Weights of a small transformer language model.
Training: a variant of Muon for these matrices, 208M tokens, 6423 steps.
MLP neurons of a small language model. Each row is named by its layer, matrix (up: input weights) and neuron, and shows model dimensions 0-127. Each number is 500 + 25 x the weight over its row's rms, rounded and kept within 0 to 999. Numbers have three digits each.
A block is one neuron, or neurons of one layer that tend to fire together. After each block is what it responds to, as a language model described it from the Wikipedia text at the highest values.

L4.up22:453489528526494497484504526482504453495467463497467465456471524506474524519533507545551506525477504525542530515528471448488470477474526507502469512541540467492504495503517487514483501521534527520515498479499507481496510476529477510476488478493480537467483496483489472489481494508516518521570554522552502460534518512532509500485497558466502497493484508532511533479493428522500520525495
L4.up31:493527535529497511423514494482462495461507502519491486550468528521475506473457503484502526535524485493494467485494503509496482459501497476460508462455514496494512495481533491499478479482492501480477481489493491519518495488472528444452520463477461504488557530502492490481499472503483485526495516534493482495507542500567512473474524491502533499509520532500542505488466494497538525490472
L4.up141:503477516503525500490498487478479481531513498538472502462492483566425505455428462502494532519536553452485475510525453509472484544463519456520535493476481495479472507520506516480497495529494521519511523489514478505519524453476503518517507485451502463515527505480469490524476511469535498509477515533514493475477517502569527487500517498493507504482558511527540500523523468506523533512499
L4.up504:498476526539493484487501507465509486527538517483491462502492490464484516551533503526493553524496494458521528510525499455466513498490523485532518504501534510517512548497484492457491572517540467548496492505467495525474523492528521525458486473444483537497478459509501494524502505533529447462553515549487497467469535491550513527489544507515521493506473480523547478467553428512510454524465
L4.up663:497499494485487518521543519478496515526480475500520553531501450497470462507546478538483492520563529441471462474511499525491510443523534478540507505487541506509498523536496507467493499479515492531542499491501511449519501529520506494521476533459503494502493497511540464492490512509528481493505497579541520517426470487514509509505489497485502487489512497483499542470552491488489534516516
L4.up682:519544464504512509493513484452460512525518531469550504547528503515491514519516445509516476481479523489534476472522536529508507438517487502506529518549508447511481502496504481511506450510498487487493488483450488527472494508542501481500500478531523507486475491497521525494501463478513524517527491496482484517519473459519499492518516516498536494492514515486513475484486503507503504430484
L4.up871:500492488497485516552461493497519494536470497490537517480477477480546528489527490532515514500478509476487533466493526501492456486503486519475552529498494530537508510494469501463529504485476527515529491512476534495542496516479503532506480480511507496498476522515453503495546557555484524449534475501529479534461491488517503528526487466466512491490472463530499515455490473556500478509493
L4.up915:476501522470518518460480519490478521499530512512527493479494506548466498477519507463528532508534551508522491478508497480485518518514478471523481496517500545503468525483504466479498472493473491504503444486536528531513515500515507516508460528523478522553462522499491481505507464495544493482474470544523501487536551493447480444462520510508478475509533451520471501505515462499470477566510
Responds to: Section-start line breaks

L4.up29:482508489481512499475519472523494532507490505451524474514471478447505512472518499495522520550510527504513496516452514477520526492506490514465505493476485515529521513490464521529509462568496554543511502501524535492479483542478529471492485445504531471482500484509519540524527490512494488503530499486486514484492496532482495551523511473509513499501530553497471517522478468539483480481487
L4.up387:487478498480515514494500480502505533486492521496506489530509501537475494485533525482539470535456539458514503505519497481527529492504513533481477527500538496506514492542513549481510474524558505477525491463514503489504489456523519542491524533533509541535515514499463495550473534470510494549509473536531484506487464522514518519548490537449474537518496506500471449497520514484514515501517
L4.up445:474497477478521479512491486512496530481507474463553494517454497490524501518521475476481470484489498501466519445520502508485507548509489490559507505550519484467494536503508531499454481458481509474508482482457494500492481483524442485494510506523512469516527465468512532494451504519494527546560491509521539491464465485506507490515490459484492470534502557481495476470497499462506525519511
L4.up524:446498457484523483505534514492516502524451520522520556547496538533501464468477508516522485491490493498525506493503494465505498517533502511501512524479467469503480504523494506412473503488463532497505484477522535506477524503499490510463516521520483491523552532516514506524453472506503522535513441511460527492504505503519509504490522505492507469488520539497493486484508524443472514521488
L4.up659:497552472486463519527539508499544490523510478518493525498485527520483479498568483480476493512458512483520523539480459486479479481551468513451518483518530509498518537491460550540494488498530498522527454485518528471493499458457544512501494491553534481516522474496546467487454490479484510460526484460514506511524501504482438497486491512498485540496475528531511487491523544476485510510511
L4.up777:518526488495503510511485468531511486469508474478500492470527473483522522479551493498466517492490479498464460532550438499491475544527476545496505532516504490533537518569508501503468515443503512516529472502515501481514518465450553475502485506519512503494475526503476466534494527510484512467516476538495518477486460469450521454471468469502462532519527528497509503535486475493532478475528
L4.up914:526506472490535488509496509506464503554540506528474543512488477454475513533501519542482506493536519463464519510553485529548475500489481508524532495526482517523472552503510505500546469502516486536514510512515496511516518486469531466478467526487493520490506473502456470497523448494467481490491493498452502486523484514496444490499491515529423526544548486543528469515480467470528515508527
L4.up1016:510559498513526528512496484531485512541504538507485470533498515465468485492505514481470475523452522509460454491508429539480530477496477512520520456490478540481475501513467520520496537485504468477537497478496498488469495507493528513518529461512513492531468472481498450480528487479445493492528520506470500490527442475462511505508526535511476472475541504564474475482485497447530502488499
Responds to: Set-phrase openers

L7.up12:548495504508501531531511522472504460477474507474505475520519536475484514528482483463542537507495459490473500487514499466501472499543479489479518515456515520512530549463491449527496493458505504495498539501496459492465496515469509496503470467530504493538481437477489497522508487496493516484500476509512483507500500555534517540518494445503511507489508515509484532488524512483536512498485
L7.up290:498516540512483519450490505533457484464515472543510523533496542495477525523546495506461509458476494494485492519504486486474497501529499503543520490486501454493472503524471469480460483491492511523529495512489514556523518480513521519503497494501518476515525470475461451502480463523536473531474474499477502507465561498500517519502476459483461512493546505525510469479518470495486520433509
L7.up355:529499527524497512519447527486497455460474517511562552516508504499505461544480499526535522485498510484509482475472486458515483485496477455510543508470513479576529509520517516502463508504507506494536466467432462487481504466486527507477474504547483458530487513505491467489496505524492519532516494505496475445543533497516439515491515473523460522472519525501468487483485502470523486497470
L7.up386:497495538488504531477501542514497482554517506501495515452463481479527522480500510523570538478485485461512487492506481531494497526471478504510495527506502534532489496521474522488461451468484492466527465509507512462501534519492542464493472528432427490498516478492481495528538483495523526505485514442485470489482527534525511524483460527526483521485537533509498521469511497525508521515514
L7.up436:471527484546493494525494471481458443541487495487496511515504495535464491470514493487507521469484489533437506480520483475468453499492506490513546562531525447493490483482493443517511521509486480504545521473539481471475506491518535499474495490499508545488491479486512495525493463511512526511520510477553544505498525540530523503530512495513520503474486548523513503470492558510513482461470
L7.up626:501527527528460541478516479534501503496497533502549520521504509482491528540495484504496561504495477496496452476533514502490493476481470496523519487486481470456516487506481435463484516484526487526490450515527492489497512505479518512463479499499479481523529505527515494534488425539486467514530481485537443501503559510488471540442485500525499491523454529506495483446473502457492485512517
L7.up931:493521507527500523482448516598472488470455471541461528516508509495511517534504480520507571512487488505512533504495468479531434490507495492538523483502541536495480545470503475489467460502495515486537488513486518496489520500502520492508462500490523485550519503542517484509516463489528457501514479557531501479524520506541490540453520485477496514505489497509493519453499464478498480500528
L7.up1008:542471520511495464522488510513532555544478483453509498535477517487453537478493465496498528484470513521475489502521491486467499502517546486467527487496488472529519506472507473526496462472445506490519497502492486484511507507487503499484477490531444487475477497502506488488492480507507522499508482487517496506505544532499521544451491456523441506464494509573501543477521494535536508532498
Responds to: Paragraph-break newlines

L7.up137:496510502518525532501514462512505490527490476431528466485512527536483447495527485477546505495462491489519449495531489528467504475511527508454497516509461525477510486505478516492490479495496484509446484519523540479484483510494497481483476515482483473480474512531474501514529495502531466502516481512511506456522496496480492473487466489494500491501496491494490538461492529498524536477548
L7.up231:492503540494445505469509529494526512526490466517516479520492487506486491524482506532477511516483539458467502490523500552516544539460528478479484507507501547527485490519478482499455451468493450463501440497508537522508469499471483509494532483497540530533503489561468504470503517490489522535478518508518508456502448489544455516465470491486480471509518504494470497532500519499508523520504
L7.up252:469535520511471531477534465501488524489508465497477502524522485522508471489448513513516510502478522506470507499476540480498496511495493470487511535520512513460450495477494510490497450486453550518490491508517518502511496447494475518492518508494492476468489498499504497476513462539501489456507513477518541506492509540500493536452496513473475545534527480491489490543490520501526518494485
L7.up589:519499520509451502458515547527506536541515468500549489507518459497511543496487501511491505472490532501496472466504432497514505492525540498518498501528505527517508548501496488501434473460462485508525494483533528501538498463504473527504505508493494542487467474466497493476497531501517491432535514509486528455487527494493490537480487500452468453502526497503473434503486486463531487502518
L7.up614:484513493516561575454538504534526490481467429485443501501498496521527515508541488486525575492494504462526476483500502486540490460498482497563492525515471492481549517520519531459463520501452500512483488482487506512493555436497477535481495542482505501495487485542517502478494461538523478514486467486502485525562512479508541499489525537524528496484485516516504494467503468508488495494515
L7.up897:513493535521546532462543508461486482516473554546480478494491466529514540519512549509502492517519510512484499485502469545478511539470493482512504477487531509493515476470528524496473492467506503531495467471423492529509528484455477516492510501494513473541526483513507498486555508516511484495519506476494524491505441464506483522511490506478504453506533473471466491494521493460546516472478
L7.up898:511473503499489512490479499536493548514510486537505492522504496544501508479542477474510544443463477471547494467475497479459514502491471472549533471508520576451517508492532521503450501472504511482513532494517496466474519507531481526479492541492545478503464496533449491540514423458491485550488509529510521519522512472515502508491527502490548476460498512484521510504492457541472464492542
L7.up995:554470492542517477448580498504479524498528465466469459490480487478534509489452503510530483507492544468515455517525450522518473525528480433532500511525511542535514476501500497523484529517512550483524533482475516479511520523491442529536546487492540513488495474492505454487464466457486506527480502472494510535493507514496484497469532471476504490480522466477500538471488522520525508522538
Responds to: Time-phrase modifiers

L4.up115:505469461455489495487524462496444482515452458503515510506474504485480507502517455525458510522458462483527493483487543481524486506465539490473502500493510544493484490523455521495461508472504549486510498488507489502497481503486536498480502560519529515508534534503501529495518542516501521471507475468533474521510532493528500503548511469489525483480543568509532517521499461557505548510489
L4.up213:468453448498496486455494511442467495545482453464471531563508489549535504492456500469518489499487498454476485498512520517531485503532525508503500499531466496483485551483523487488459534494491524491491524483485459501484478511494515509480524533461512504521463503492455491496484515521522514539528529491524531513512535483524530522482520475452475485478503506511530471463467480443522459530507
L4.up448:430492483505488535513560515542497510523511492451513527495530462490502551502501521456488472503486536510516482431495508526444493495526492493471503515507504484545511545483492529531431522493501511447532498506512550513484513504450501533480483492476489497461472478459525484450513516490522502497488514510482486485519522463539516533500508501519521503484506508514499471448516514460508507465481
L4.up630:499460513484495478491473477500476512465485501490527496460456506500496511431507518453525514480497516489515531493498543498497475566459522460481520497498494520475474458528482493541541468496522528502465524479452527483499479492489456526476525494543493526507522512520485474479492525469484528512521480495509515558524487519492544526463491471456505460505529546518496495522514530542477512498478
L4.up748:462474498490489507476471475528480513528527547533528561512524521472504505488542517510469504505446532476526495494515559459470496505483523505527531513483534536527523530529492525471463476489505519515521500500541535508520493486504474525498509571463499445545494525509503506514536517492495485505467487525525511473515504492482512515509501441490484463451498522490491498489525504540497520542486
L4.up855:490477510514505480485475490476514476530499465442453544485535495497474517507500485478481507507513490522555487468518536509478535520543518538529483505493530516505500478530498508501472536520499522496519488473474491521494465536499492462537495483475519496541478548501484468506471492513504536484520499525485496559521505481521462485504539509539511468486483482488501459477514485525548483485532
L4.up888:483483461459515521477506476516474534493496495499510544458505513465506540495490471509480458507514532471508526424515517500487489481491507528515495483526487498549520492515527529480512533485504538521520520462496485519523532544498540500472480477476512540514498503516423500427492537492522487545514496476523539534520531534515527462506472486472503490501496477491491509442491516468486519498495
L4.up962:456474515498505519515482502484468503503465504432543472480522496510529528527498486469486480483507505507503523433508515446508481485509500517524497495502519503501479508493511531524440552496461574517518485482517489480490493497464555481483514498545546500509488530483511493430487490520484454469485469556513504542502549477541510497514493508488502502517497509479495485499483444466534527487483
Responds to: Coordinate seconds marks

L4.up15:543473508507467490496484494456475484514523484495530469497430464545519467501535460512535523497504539520502518509439540484524497519522514510521482501518524487508507510473523514513536482513520536505500493539505496497484507491507538502514495463513483488519509495472500471523490485524514479545468461525497508494491509459552520502497507481537491507488511504461529458477493479425500513480524
L4.up235:499494480488447558469513496525499526485537558494483477504481514491496519470490544490533513523552487461514496518482467521493485485474466500517520517468528514486496498546563501512497502546487457520520505528504509499505480498474485485520486505506497485496472519435502504520505521466497490486516456507472509477484539514500514468489506514526503489489528517515530501539503423463478519489448
L4.up545:484504491533545518479530488485503488502501482495473512497488519451493498490549504510489543488475460503484506476517525556461553471500492544517507473494551531508491423467505524562525532518486478542527508505508480535504461468467489451512499484465513466495538516486462503507476499540488496488524494503515513514491482489490477471487517486486499502510475515516477522493499472473501506481527
L4.up650:501461504515460543500465460474467531454468526498519490480526487521512540444472512517496522518522485501515517511478488499505465467538506496506484463476512484524463486503443494495489499527533500489510500568482483478453494481512540533470506489503522531533469453474459492505477529497557484500513487452497555451473546474478535487525500488523476518530507491489534525501478471511486491458503
L4.up755:539465513513504462479468516448505479488517495484469533511510492532480541486480467535522545490524514523478472515475515486527504506507483541497497485490506483525444473524495495493516532491529485506502504499492501505501509503498494514511470472477466500528471517542444497542499514475505502465485428471510504521478497438490494462508484476511490491450474457496510471477480505501542513524505
L4.up823:508471449502494505438494499490503472499510522477481539503521492571512463475495504483526514463496498490495528511494494514479508520529510491455522498467534474553502463508500478468500487527481487496518542485544521523483485511491526528532480485503510505534490477530483482478520510520522486482482516453536555544496510499481505469497497470492493562473515497481540502443516473478478503516488
L4.up911:521482500517463518517485440444480492510528492462487492453509491521531485471501542521489503519490515517509486541483494513518512558507470475497501503500531496561538523510473506513475510496512483476503522488513514491508534485493460467488488528524512511512472481479456510541500503514532550504484522520505469525517500510483495492512490535488546545518491463488515518472500443521480494501492
L4.up999:485513535527489534506523471536529504545544500522477480507519503460474514479511498533471514521501547454510485515495513485544512446435465496545487495489499481524480514503529468494527472494509441516516521508498520528475496505460512485507443529486505513527457513519478483500486507475529521464501470467503504529526523490494527455466487521486490486491531427468552498536524442506489477526475
Responds to: Article lead parenthesis

L6.up941:512488528533500465489492497513494496512518476531479486498492534503468493459452471508532556531521508533505465480525453530497490476495561503515563511528492484508499451493515505506512460451487500510479488520479498504462491472491541508524512480472467484496535471473497501532484499505458472547472482493511505468493466480554563525454552466459517479505513497493507508486511507549508515494484
Responds to: Post-heading line breaks

L6.up557:487492509503488548435500501519528471536513503538523531532474458518456507526454423525518523484478536500472497504509510481503473521512515441536491487535509507512475538517542551485529535505467532483516541493489572504459508477499498536478518527461515515520522493548492464506522460506504506533497448489468466525498475469528514509494480496512473456501473519517438461518498508493488483534446
Responds to: Ordinals and number words

L6.up421:462510511462499508497506503498471481519535507530488499522498504492494503499488447489480503551506486519540477468522530481483484501480488473519480490569560502504518498508532545510530541502498511452529490450479445517478506522490474511502494509515483498515517493491508498444499483524505476501487492505522493508478505480491495503483481543473482498526522505506499470517510477510473482487539
Responds to: Coordinate seconds mark

L6.up412:493534482518510501466478494499514464500540505535481513506507532549468481475496475524513491517505507474505474462481514505504523541421539528477458473467488507516482503465532506513455510495510530474535484470498470502518497479538540510455449532534506474508503540542459518529485495503485407491516527477487474508520521463448515512515472524512505473474533494515461482504485497511550492501457
Responds to: Mid-number digits and fragments

L7.up62:509535502479510509453523552479508475525489520505498483546494489555506514507487497485523502496508536540498531458497497486525482490512483499465486528484523504475508479493567530468508460495501521526480514453470482496522495503510470542460491531480474502548545555441474482503511518499500472483528490465496496476475518513496530491473481532493455501461497491519551502526508474532486498561461
L7.up180:451528517505490519487534532490491477478539454510499474551519553482508529506501505485514464513518457459501527531491459487484518519520470507504471483546481483448554542484502515520482499505477473508480507515521470453486469509485520453460477515527545509502496512513493504486519481562472472505537508531500469497518451447484514564484519512523525431529521502529488503466461529502534477529469
L7.up202:486470525522454506455489518469510505477531550495474502476510510519480491501475471497526494518561453484497469513498494484506533533515504497510501499541516477480544471467508530456535480474489557531516512527514538523496543497513490531450504506521521479512488470476498541491468489466578457482508476485490498459482489495520533502511492472531532500489495491491470499493463461523528493481504
L7.up407:549485491502478535442482511504488492477493450474490482551469511471448532545527494532488482511455460416525454504494471520491485543524474475492469496524472492512509485494497512515528490469495516492503537496526506513514501541488546517483510532477442539485484523494523498506524472504479539517508522454475503553514480487498532461524470534521476479473492474525520492491530478449522465512492
L7.up444:546508538472468549561496544487501478486543469475472506541487530520494512474503508483501505496494475512512471474513534482474496515497458483484475514525506500499486472509492501544501501469543513522541444505539495466492480505500497503500511510509480569510519526471522473493503520514465491480512495517566479480491444503505463528494553491524452485511573492512531500490482482521530498508508
L7.up583:487520526488499511525512551481514443501512466493496502517448535499500499457493530472499497522532531500503505493466500467480488514521523532508532487516484514425481475484514533505503520478484525506463477544502508500473468498536527522473484515530489519512499521523474508541480518505493514492543461543494463500532500569493477488502514502529475510494495521481471512497503491509539501484529
L7.up718:513461464514493534507545538469476446455489491497476467467501485511547520510502495472506486542493514453561473470496556478536462483541471519499463490541507519511487508508529508521501519509506513503473490475463507484475490549476528518548474535517507480503471484531508517478482510488498486445506517497554507509520542509515552477497491464504479508522532520482508493490498476500547507490525
L7.up1005:497527546514489521505511553482501494504486505508522532459502491505444479478471516559516461478491496471490460504507525515519483523477498516493457521504494454518472497484462522481497489466441472516491509444537529478501489503483505520485515503561460505471532503471540513542468503426518492512520451529530471514524487489483529537510507498532455500520529468487493481512476517502500502482507
Responds to: Mid-word fragments, coordinate seconds

L4.up99:509479498449487527522507474480528496559513502543489446519485512464449482510523491504498540495520505489520483498468523496519540502506480478458533501508536528520458535506498483511487474503527511532489483494453520511492473520531560510476508483505520496495494506481460509494524510464528492550524479494470517491475459500528515531542515525525483498488491509482498519530509487493473528514513
L4.up103:478506529485503510502488519493498482515529505475517474531444496516506482452529515499504529547472541451504502462484565485540502521511450461509522503497511481529512469461498481514552528486515479458456483484537530506536477488448529516510524510538472508529510550531470440500498545509496482535492471483490509473525480525530543551503471447486483498468515482509526509482494488521510537503495
L4.up130:492494495531513476465501534466505515524508493530478501484479531511488530513488520517506511550529519473471486463499497475502483489518543521466467509556555545517450466516468498502490512494500499543512470472480517488516528512523492521471514523494509514494461544518527537491471518498486484488517476448498524488543542506497468503455554473544454513531494532491503541480463466476523533516480
L4.up145:510517460477478464489520485494561492481526540489546467510506515488552498502513509480521509538481498468505486497506450518486542513483535537518522527481512529511520455521470503525501526519539474516498438500522511499518470497534534520508525539491496509463475492488524538478491453486469479497509496502469482486516497532490485516514501499497490570451517509521509490544495515511460489517533
L4.up600:474491475518515517474474476480522531504428493527490502490478503516548523509499507535501512520528455460505471442491500500513499519498510540498453523505552493570497434515471503516534498480499544539515477476501473495538508488489487479518522539465500477503518544446526523467499508537473510487517438534493496504479468508510500471538497494466496525472498524514482484516469510526521497506532
L4.up729:516499463458517482463487490471505541487505524501479495491461446516479513508468518483526552522543534470496518490516494526539509515485483492522497528485546493522498471483492508541514545481490499512487510490514467495517450496512470497486465494480525510476513533511491512508490528494522545500546516495480465516477523515498549499495490485511475516523518521520499500498484457470461478509479
L4.up947:492488527501469526516512496471540464479480501448537497454481500501506520517489512538505520523511478470515545474455542536512518516451493543449494497532481482556517498471485487479487501482500452501477502462505489499469479493496506533514561557487476492471495521460516534500495507509534480474475466497528526476501523511495482492439525497512528540524528483485497544547469503524505503498532
L4.up990:482464490505488490504517516513518540476442509488481504491514504546505501506488510507543492529470535518507517498542477465486517557485488503492454493480519509514544471489506511482518515473470513473488520515534511476464469505487471503473491550497464511486507523467439510498510476535494501506541490530493507536531511498465552524475526484489522508461487502485451496554467462489499523496475
Responds to: Mid-word and compound joins